config.toml
num_hidden_layers = 8
hidden_act = "swiglu"
warmup_steps = 200
MLP neurons of a small language model. Each row is named by its layer, matrix (gate and up: input weights) and neuron, and shows model dimensions 32-159. Each number is 500 + 50 x the weight over its row's rms, rounded and kept within 0 to 999. Numbers have three digits each. A neuron's up and down rows have the sign that makes its largest values positive.
A block is one neuron, or neurons of one layer that tend to fire together. Before each block is what it responds to, as a language model described it from the Wikipedia text at the highest values.

Closing == of Wikipedia section headings (Honours, Statistics, Filmography), plus line breaks ending table rows and some sentence-ending periods.
L4.gate35:479425478503511583568581520452433498531553524483525546498594550402602501514484483485428399527553452506545377453491403499557434478459544530465475521554549507491588602533505483478548468561586465489461484442469476349477492483495556462437452484536449482427494492496463501475460575493557518412440471501521599396516493614523485522514474511429432553438495490493505490435457587459465518521500
L4.up35:463474482543429433518519465521543471507454537510474525530532471460479540496510466400467414504450402475585500481508533492486527521512420449547524489548491424506575553513448494566506433379512563409570497483440468419518467598514509493519523513470516437523577441537429420471502411506403432440556586505450420405441541435477473594641460464502594535471482450549529454504510422450542505544523
L4.gate97:510482561526532515505535406462437535456524520504393598481512451506608522514593569456561496497524593413484499481410527483465582430525534449490490507541417552510520523465552490524438466488484442540502484466543422511551427482374505501552514501487488426512501579512398466489407485580591513455524527459479483525432505502576526502433476527521526511489495518438460537446502460455492375481554
L4.up97:561482483491465478467465502612422528492601507550448500454553515453537541535641518543512553497528373576492559485443507513490523421419569420527514502488516531503407470499476445498449525507537516562469495488565487482501531532566455549518527431583447415486498460476504563413519530513510520520506497466521573497501555537588543429472502398415513485542419458538508486503541510500543491506503
L4.gate189:496535479445512509513539489568476535569473415501422533574510451471571499480471518482540483458594422515460495550507535400536453429517462471517514532496655544496442517568480536477468465558483516514511518593557445450538459517454406437424482335508491509510470487478454469507452474469510487452460591485483469482455452477479552454591477497577528508435541509582515373503507527499447456529561
L4.up189:523478455443486600474423548548593485367484619404562531556495503482535457467567497409502546533539468588470455457439451368423568483404504514537488450532468410485416424453459489578425663462467442521492514481484397524437485552463501459516523555471505567520492425521523553481466460489529555498526410472522513467436457561480503495489485582542446560524473552527567439481488506529445535542516
L4.gate246:498484454524382573547461466486597536569438460516455462565459490466507504440532587540479552456540452502597505536511388503494561568469506504559443547549497539549541432619623436554542532569563479488461504445495475440621412524502521452628493452491528577478456537495443531514506535534463518424504502609449470535547493507536428547485439610522505515473470478432510517469554479461434455464536
L4.up246:475586488547515563473464493492474486522393512392501479544477504587557559461501440484538635518525452437405492431494467459434542542571496504552546573524504458465522591505545441541530533483493588421582460442478466462509536493556485483615579523515544519513408462607440460530511592461494634497522463546567455436466544524604533511518474573486476523520510524521472526552492541543396445406539
L4.gate270:441451486524466505437499510558465481474525454520467556494469420466505506524553544462461492506500484606529555474554527428475493492458529492515555583524494559461447458439502447460469513502515489588478507547541407514467442436486578439517527588573480459562540398470477473470611551427477511486489527497394577559538456586512553458467510547579459531429468482514581483484473576470483483363555
L4.up270:551426555521603534516604544609491560493538553481438631435497449404458550526460433481511424452470475487438507520458469500462450450546528434468511510467469477487599443556389463511507454564479494437525543426526454450499599476514476537584494600514417432515465529396551405499583550564487455530490500521478492570467517485566501585476447527538529495482543490427540537487472523500494605493498
L4.gate534:473439514536557581516543483513569394475523605451522453498587573424484497464580420544504503580452567451570504449569521474479431482483500511470544556375494522423504458417500596569566471380541555488548541490436450432500429481406494555577476467527446497485524520490499578518576570507515571540354448424495478492463564504557410478534490552454512478490517449436485448422481533474508476537523
L4.up534:518523478501540535495401665432513422445563576502414495521534580458460566566455568514571536527385540601403473434543495525536502539499476485487507469502476440554451620595509435407520428490401499540495452591583532512474499487520529533514518530522442464470554541459445438424519380571473502589481494463469537503485481515498537465476475517450491513509574426445507425594522459543455554475570
L4.gate572:477516501475466569549379503551489477560597589492533494496549449432431517574525428508408539540558492455449530582472532538422502499410463451570556525525534506512473467481417445475560489467474556474465539436429537578537527528425433464506484570491536547563579477395410572515508556413436478426470473418518463548582514465476457527461489433527423510470581436531524396547468429486422503461493
L4.up572:484457511559516567562532509497422444502569571485573516504495569479552435476429543526466531589566547486477504439501509519365390476496470477494506527462445556558462490525504446436440474578404504483492523481486563515502464502568467511508552548418543436529470436496516450553496533456398381504421554469484494449463519496536469555586567455594375437488497528481486479536528498493434497447508
L4.gate604:482495588451482438496564482549572506506512471465485523529520445495552509485514520478432473522534437522465640519505439457430529483502458559532447531436529467466495515502541422481460456501444601555496475525502502476504364525482436533408465516564469443466517529397538561434575448479580459413583391438509528512379396442457525505493432464549475528518525532455557495538527473504469529506483
L4.up604:525509477470510508491484531534470452544483457513518412424580558359548494437461576448372502526506464462449545526581481424495483433461498557495518506500485581424442542492521455553510530536521402526364500517473525553610455498450534483499463472549536454492470468652334522538496521437500526511521523442458518570537622568564421503559498492571535513522472403428419482429515557495517461565601

Tokens directly preceding a full personal name, such as table pipes, list dashes, colons, country codes, "faced", "by", "incumbent".
L5.gate186:545477484542457556546567440494485547535498590504490498517649505595507544513493393468536515490540426458448534437408506584542504440509408369501515503441397525534507511489477402550590549487425544472590416509421404564501484484445493507536479418574531446507610543446557505477471559492532455511417582509457540518519546532614539483489457494491445562579508513486549462480480550476524532614549
L5.up186:528547446466567521582436403441572442498434524504553486552546443432463493467508424578568450583533468478424513578593497520486475480411470493528497571583584525482580492396515529498476573529543539442375467507499379491476505581506501437496534466488480504483487510544485460492490487457426483584454488545469429544539434510458464528547532507472498482501539516567451550571479437508498474514350
L5.gate319:460456466505494532476529563483545514464487485479483466442531542487498512539437492524497492554529480537458579544544399453565477497535526540435498496537432527488528533486475444554551449554468556472544534533456464471560537457358479510567584484508516576544511558508474460396463613469523519498374503478529485556510585492486565512571519542561486518538506581445544467457606508444482567500575
L5.up319:560420463483502407513509460483464355532557523517510488524571462566500580503473488513499485443469465474548455544496548471514489476476477424410481490453527503512478461464533438521524524469526577569547486446526460503458487640509503505434467563555541469454535527549500454544510450493578513503458468436461541507535592464664501481482522549523446653575469524501527468554490569440423410527466

Fires on tokens that end one text unit and begin another: closing == of headings, sentence-final ". ", and line breaks before list items, table rows or paragraphs.
L3.gate66:492527439413560557550587386490557445434438524497471437547462456488512526388495547499487541493539495459455511533519491450457482528474524439480567462489476575530532441583505486515505469510473559563394513470447466553544434554419480529519507466439486480535595489498465480468487527481518503502575560474507465533476416517467426473432519525497545457442439479480513480447528570512465439442513
L3.up66:452393551497433515455422470500533542565497593394552540520554426464534488482554515446537506624514505499478522508486489421484575468548528512506454533521442503425402430558452373463581573446526502472494477471447509598526513506492462515537505511533489412438356554534545508445538535531470592513550449448458435502434445537517458479519432510607500441479559495553570415521525559512463537417555
L3.gate108:524534556505460528519409501519499447473442507610473506516424407430551494456489519419590539436521489466471474518535388462572552566447563460461500520455519487531418566559406519519538422542474583538483512536522423553526411458511512494515441528548534533480588500500459573482590620408559534508524524463554520448494444569485495504490496568634519593433538487437508459430488496528440572488542
L3.up108:442512428519556560511478545552498472490428464461527485485482484519510538463501464517555546424494347412427452468517388579519499538533558580485535448503434537548515505607558457552537445471533526456408542515562492532573437640487414558498491523522501511420534516532501521437476477525612498539590532571440483494460464514388548469471489539583526546431466420430513425426461521440509559493488
L3.gate377:562512526460539499440456497626508509506474548411362502494488485447567520518495570552495471380500545483533587529574514479489419508513540501417614469536534448547519525504559506554490525550463452481420477570524513497484452478418556582495511491491543430511623535517511483509434477491521539405490599464480587481443536484523566495516547487556474533517538451556563419491504595498406457414584
L3.up377:467478445548546485488516447513531443551492448465413518494553601506523535478610496409465485527447471426461506484439595481541507561574605533554564512529506438584483431467523466487556507416478524506439576533429462523581505540525425579482455535524499559447566560519466510475481460521501502468468523499466536464546553474478479434460514588532520468444481467442494513548456633597525468515513
L3.gate630:551428462468511481611401522470519438475434404492502587521561452483499514539471362488474563536537452481522577515534489352384500578499516503458527518506454452601488494475442477431599446516482523535469422521509519491450558528516530447536583535469482462510587434570517505566482527513459506509426503471462440574465497497551598490505493459458382538428601580537520561481459602530423568598576
L3.up630:549507436482518485539546486450476516459450514468539506504527473447511617499520549506532491522506519472531476544536521532419459456506482494490454449510427539539543439518512452536468623522423484480517469415517456493517424578463509475566511484575477447589591449460477406529513469529451509506511498608508532501474548562556521500476539523364539590482485407474473520456652519588540590452572

Opening parenthesis right after a full name or proper noun, introducing birth dates, acronyms, translations or glosses, e.g. Pablo Durán Fernández (born…, University (CUST), House (now….
L3.gate34:506533470529533527556444441486523489530496591473443531567531466475557437475468441528442455521580507502471486455610490489506479499508500531558501470514484478562503538426495410469479487562442497582555492515460586441493465411506566514545495564522515546536548480509527565411519524429573435519458552556501517470540495454402475545505494427491499623485535513528537465448431475539457446527515
L3.up34:494435507527460554520498416401550517444434573528585498477486431521605448473536481386508479566488447545540441536488502520430491650489429517536423408439548506622525552506481533547460523516455598550486473476444480426582430329522533507546498589462582594500463504556518481505568483475589461458451457552531502497440627453461500543468482517434510477481511553544555434466487476472453506493478
L3.gate81:512498467532535472454539462434422376444432464539520479497420493451512567458636593493576480435541537454515547438525545497530537466564445535404516412522539479536383602586483501551435565555532586455610559484562553410471484523541538489608428478516560494568516500436519501507426530465498534576609510550539512516473394441536519503616557558480519476552573511462435438443518509462584493459361
L3.up81:453473449420553383533509476518488472612514537522489544445609520549519468552466506568528468543470481477455484495486558514517567484456434415549586477502506445558387600510481449476475471487423522529393633499389490487447540455416470462492463559463460576574333546488397435562545554502572494535589514480433454481484537463518507588547551582487489551532474554534475545525495526485451544512529
L3.gate403:481527486475534461394530538597516512487444615498541532622520480484463535507489453524537448521456470530502576562505531519453507461439498418476542477538578491594492536545524522571588545490512465474476474508486552501461514377497491514521511412482401470419571393462471563532512516562575447537480500483547448545521500464500398453462487461446440546482423551635576498450502538512376458566546
L3.up403:445467440473528453499514498563512482448479519558522542428491560429514560473592500500467507497512583582535467477442439426527534513547437501529434544434396501540505471531528634522465427429567565485541539443475511428495503504521599518577503522502424540624517464457498400518487509495498488512464462563495411447475490525538445518556529494595571592568567495505456460476508508568530411475454
L3.gate627:498580504567577508418518551504474430491493547510494439494563550534402598544568540483522534513422491458541444482486466472466418389625516458434535516509564510515547595516447462417512545540505440470515500448481434439569605465542526467577536555547427502458536483514471468543495465463492450447488587470478573382533526507521508517442528479505518553534496553456458419510520513566416532487497
L3.up627:529485480621510482459459410483555506524552528484509528511475465542492506585488509432491516482445490487517537497486483455502458458516466444601509500492469492458473468495551450451378417458534446423467477482516471558515548419564581529541552475454491508555570494558413523544588428551473477542441610550420483410544512468469548486424412549522567544476468524528489491535478452478453433533469

The preposition "for" (sometimes of, to, from) after a completed clause, introducing a reason, duration or count: "fined for", "prison for", "for the 8th time".
L3.gate169:413507491494534466527566516539451460521584427500481486489609507500560421447547445524490554591515383536426488526497643531519458410446478520515465456502457463471477429553447501465450402518586424520489458505499422523473445486565512454535521532536454472468552507597544544469489488458461557469546588401491488420467511515545460456547474508542488407542418550557555541573495386526569508501451
L3.up169:515468569530573424496497544581526488574512480388455535499524433473500438493499568460494467498545523576501400487460567552493485468472531451519577429492493604513510416539553516501498565634527462539481424502462459559576455562603526482541456490490560390527472466449456457497511520445521596536472511436487553461501518459538464581472537591528522467502439538476441535516406466488573500485407
L3.gate241:496498527582495526521536516526433542477483447494529508529449425518548404537516487540470497479534564497514509491361440404428474572446501480520535487428517463429446473589449522545429534493401526436565501552546502459515532410462447587417504487513488471498536578546484501462587517464526498548495513423520503470465458511481500529612600525521466516488548551403454508506520398544456525522509
L3.up241:480557436554422587485559500415486443483569483536543432460483521481486553479553541545454437585465513501505399501487481454518486491485442505454518532499432527448456495558545505391491550557551515505423526434512552624472542460523495501499478506598491463540529512574582474485514558560569442550413431502465354530457457420496439501473516532460660515499489533479507458471495523435526468536482
L3.gate329:543524497576576513513528544432478500560494510382573419495512456488457460409491497497454583477491444432552494565479518504395478437579505448516419507450496516562576508452557505425480376426598531528483460527467564518505561441462514579560429521617555332521468458466552527411517434452546511480577476468556545528457497422510505497450500482369507538456584564554434436549568507495520474598460
L3.up329:541484410442430526480478541524461420584565521386524552438468530553513478492536554562498501589585472498527432543514427456443490457508596470503451454476483392554507518525437542503408552448481480543529524474490558473499489421559566511411502482563487546518582552458531577472555461474448562502571500556590510594498553501485545502536462415549505490495498507442589441527435475499512510519463
L3.gate485:420492438573528503501554539542313530579522528506576421461490502512474463584572576422534570440559434518430511490556407480501507532515457541469549486550549491533572483527512503540481504437609440506527376484444514507505533503563465466562479510528556471471538519532460506577520462449489523507571490476417521465509500468439500482532559548531433595414439521455513403480528552531496465421457
L3.up485:509490567599437512531424452505516512490562494403475436520497453434545541568443462539493621569535500494593469527474413477559463533523515534436541444544438430576492446497474477554481519499440524469545484452430485509492516540478416467460529417547516477485417510573555571564501521401454531535446448439551531413493566419528518523476572476549565475532553486549495497574544439429455411531417

Words just before a time noun or year in narrative history, such as that (year), following (month), in (2003), for (the 2022 season).
L5.gate164:421551518478494521522534558474493521571480545542559352508572535511475458519508533525486468577545533485565484514418458539481467475510443432451607498437572377426542510615498400474467529492495545525488524455463526427447523468390501477532562518525511418446486518516517503565467466563480525517559451492529523453507508507434521460513598467560458517510584507465477502559457531567511473472444
L5.up164:524453415518453558512505474509469479567530521497534447571522520445526491472545535416537498578570484512511446503512476530434557526478541460480528493405505486422440477464507484462533466570596528467441541563412469451510467429514419508472427520522483535532499485514545498435472479537461584502558537460548497450554492487524526427517564442548441546521475546560466497486433544511502484479449
L5.gate412:454364404520483447553501492515507568474477512462580546395506510521501493510481525553433573474526583553487514552456495583464495440495507451512567469530413458566517500553473436496558463461581555495613534497551552460522546455482476531473566413508566538481444551508437459429476491601540471564609428386502462517630522575525554443527623537559462527551394453498476525529523581521452455508493
L5.up412:507504483511493462625423540456495493518477446591455516585474476525474531527484487499558563510412449500476519521583514592523442484509451482503528429510632564533479475525453509430534540533369492469431564578516471464546596494467540463584490488500516549482459458532530436482387533561440517507526529546567525583448521478492556532476430502491408590436475493525496500486526513488488463564587

Tokens that end one unit of text and start the next: sentence-final ". ", line breaks after list items or table rows, and closing "==" of section headings.
L5.gate373:586477505479477474464499461543533487580535505446483537517526465467535463540523496544510540476520498563529519435470474469475479456494470516503599525431530569444396554566547500529520516561471462497500561462418540553614508467470462486556467551460461488522371566545458445464548492560469480490533483454466531550441523564551525513578442495520409472441562600506501411432487522544350519484588
L5.up373:522419495473533506482526476515503512480424565452496563530546436546620526549597570451476468573577507517478494509576490377455565435488515583456463535569551453410502514589462472403489461508523445465577435450477424485500571526478416496542532464480499471478444568492481493449473486487501527508553486486473433513503498460521552565589436561543452518499466525478511483460562602532478430509527
L5.gate610:509455501491505410520446521481625524606465576447467530487496433480447566542521477501509464454485421552461461539536555463553518541476481517561558493525353440525509440517415529519568568433536528532484543463391486504573576496562598549501451481510492528474569566549549515481507521467589555572397533534518548529370444541513508491498511588558491546449511506480529480452447599471508489520490
L5.up610:465458513402495549496546529510506510489470436444537474488530485500619562536612541477473507544493513496481486530524474484492520474452490522520518510481473450399472509505443425438464482497580412559510618486567585496476499484449511538459489475501467379428414542459510521471476490535495513458488515430429389529496450521558492534504487458514497520520371513466533556516588569611520509508553

Mostly the preposition for/For opening a phrase (for example, for instance, for the first time, For every 100 females); also of, as, in, and infobox colons.
L4.gate71:576467500548451455493526464538495503536478445440508552525522445554483458490487468549512456628476532487440424379507399545510521487465526513451499556570462566486578499536526484465533490482501594503555492415493479500488604483532512520540486542601535474501566521457440543478384466643429525501570488445496484564437521500573509464413565511520488549493464501585525493454474504503511528553514
L4.up71:529450368507513547478477491422544575560429403494531433450562499472419486493510430548456532432515564437500487491424521490509549591421396519445472546500459481469542497503519466578399505401391555446581471530464410493474483508412471581475404498579469501561502497549519454543470465473564483590542439484442414507580501521522642464503547541388449584425547618518527534495526466599448503523541
L4.gate142:462459483510391614456621516430464454525440416513474418506498617533485521463463486539543479543612417522562492469643532542494481546572478532531436552548501511456541510516426506558412489487457420529513460458484453470553486528542501536470397581512485511471482587444526517501503505595462565504515480515552504502511516568547448459470489507535538367351489512474501539490462483483522517448566
L4.up142:551471538464465478470517525489435635587433446459554478547485510439492524537477380518544529565510427517413467503546504518512509517482495528425461484494544451544568373447580479458542571544470441489463526482548574571459473515416522439521466552519451473541435521475550484462548441423524486415466536509512478464486489556451495449450519525477615489339470566391549559529532389480504491463478
L4.gate152:413477420473484585514506484504393383567510517472543533489496530498410514506395518465497581428437456571466537499472518461455521492486452409559538520516513497459481559474518447544534552523493432498535498439457514487518432511441475490497567466526498499378558525549465530542464533529477480541504491425351459528503481528516451466553482526498467510489503501552485453466408440578508550537506
L4.up152:555546608517499485504410474422506479544490448491429457515601584514498564543516542569525415470442502499475514521475453469503561555429464421520565464442493511508478466500497490529633440450515476491456430505497454491465488536525478625494591469506465567526414504444580404557561497436493514451462535446548478552521501418481571514462518570474505439441487501524446425475574594524529496576526
L4.gate185:400528419505493563505551504464438490443457459506586435546495538555580408404506520523408499487552497461457516490448413437537491487453523458519594581500483543406470424560476543561461494458494579529461458446487445541458528562474517479527511466545547445457471523481500480587581495497552478400537511566556504521524574482461532481575522475524479449425479529505570405559560469523417504462618
L4.up185:496452512471553447503595517467491513520500556448410425443454466466430558585520506436446486544577450475520473434597465500474499546505514546530506421569513413545581439531557540463397450459429457465468416466470567547545480491542510492470491490482471517521484510538525560543491517535534531631528409517411477494510492469541515544478455494452419522526558509474557459475529516535543500516409
L4.gate238:390481397508579402484527526596439541595551519431501456527539529496503506511442611515502437488603507433474489467458517566539496579498469478493527520549542501471501487517379600469424516488534436397430490462521507512461499559521486592531526537542498466464486476416457570587534486531556484487432443536576418432479530507609493536526495422466493452472481571556446511552438594557524527572521
L4.up238:466508511481477521563452563503499562528513466509521530488516495558563542530594489452508492563648414453561595564528612555471363615433536373516465558582510427586448456455408598470518466460426495502499582519539468425466502519491484478512453495494501483556494501513532485460540514528481434497485459496571479400622493491404591529506472574526535482483476506516576450600447486500446508476519
L4.gate310:502420424520498496549506569575363478551500479469532518532493511535457426592489498489553588461559572510503506516484456482513452504439449366543467489575509490507455505590559519515536505442548452413552493517462487472410486469462412563561323409472545472457554491512447582425417493457482447520475568509450620447478442516414449446567511526528521500486499538512575559609556514466523471469574
L4.up310:536499475489435478466519484487520569524573557402514539502520561545531461435493508509596488607517572433480479465602508679362525544583419441518503514444513373507440520533506567448511530586519452470515485544414537562521529485527482515600460506503524448462584548496481539477434459515455515580505514564507498479437559554432503427427539508536582596412470573493420524555509451443442521520566
L4.gate485:413532549452450366611549468543464481579525513488556502521484487480438538580555577515595471511573497505520462598509463401566501520596445507532489484509499559587429467525501379573530410500440496367550442488397516579542517503468463472595441533517479502468544457498520473482463518474528421500617485493550543548533507399485600603509496531524513484465405548445472522495500495518558539464508
L4.up485:453518476532514449473496442436526466512445437535517498583483498502470488391483534519421516509543463509436504521499558434558486511425488523552524447547599372507504516522521412469511611526525526574496543522525433411385475476540438506544580471449558483515458428489506518595377558557476479561522534461533582423438486455466428573577443518479454549449470517474459467448482489627475516546429
L4.gate637:540501499557518480522481563429452511589563506429501431483537430397501418512513450535428419500450530483546416391515424473473453499493413476410468501449472514470555558545480333566540467473577439508415445502487454447471554482530481553508496463503543514474488433471566495481527543522574515522579548479520585314567424446473535489481577458428477554550512529440471502394536554473446502527538
L4.up637:528534519495523531412528545481455578545539522443534419595529539453498469502521433528536616447534587486518503492476454514522492575494421581557472581474405383528513492544432503562445467557539509532464465442469507464457585493465433472502443534456531574508427565520568550517534522562492542443616525442491471520510420547566507451358464478417554555504512575452524511524567490507554405556509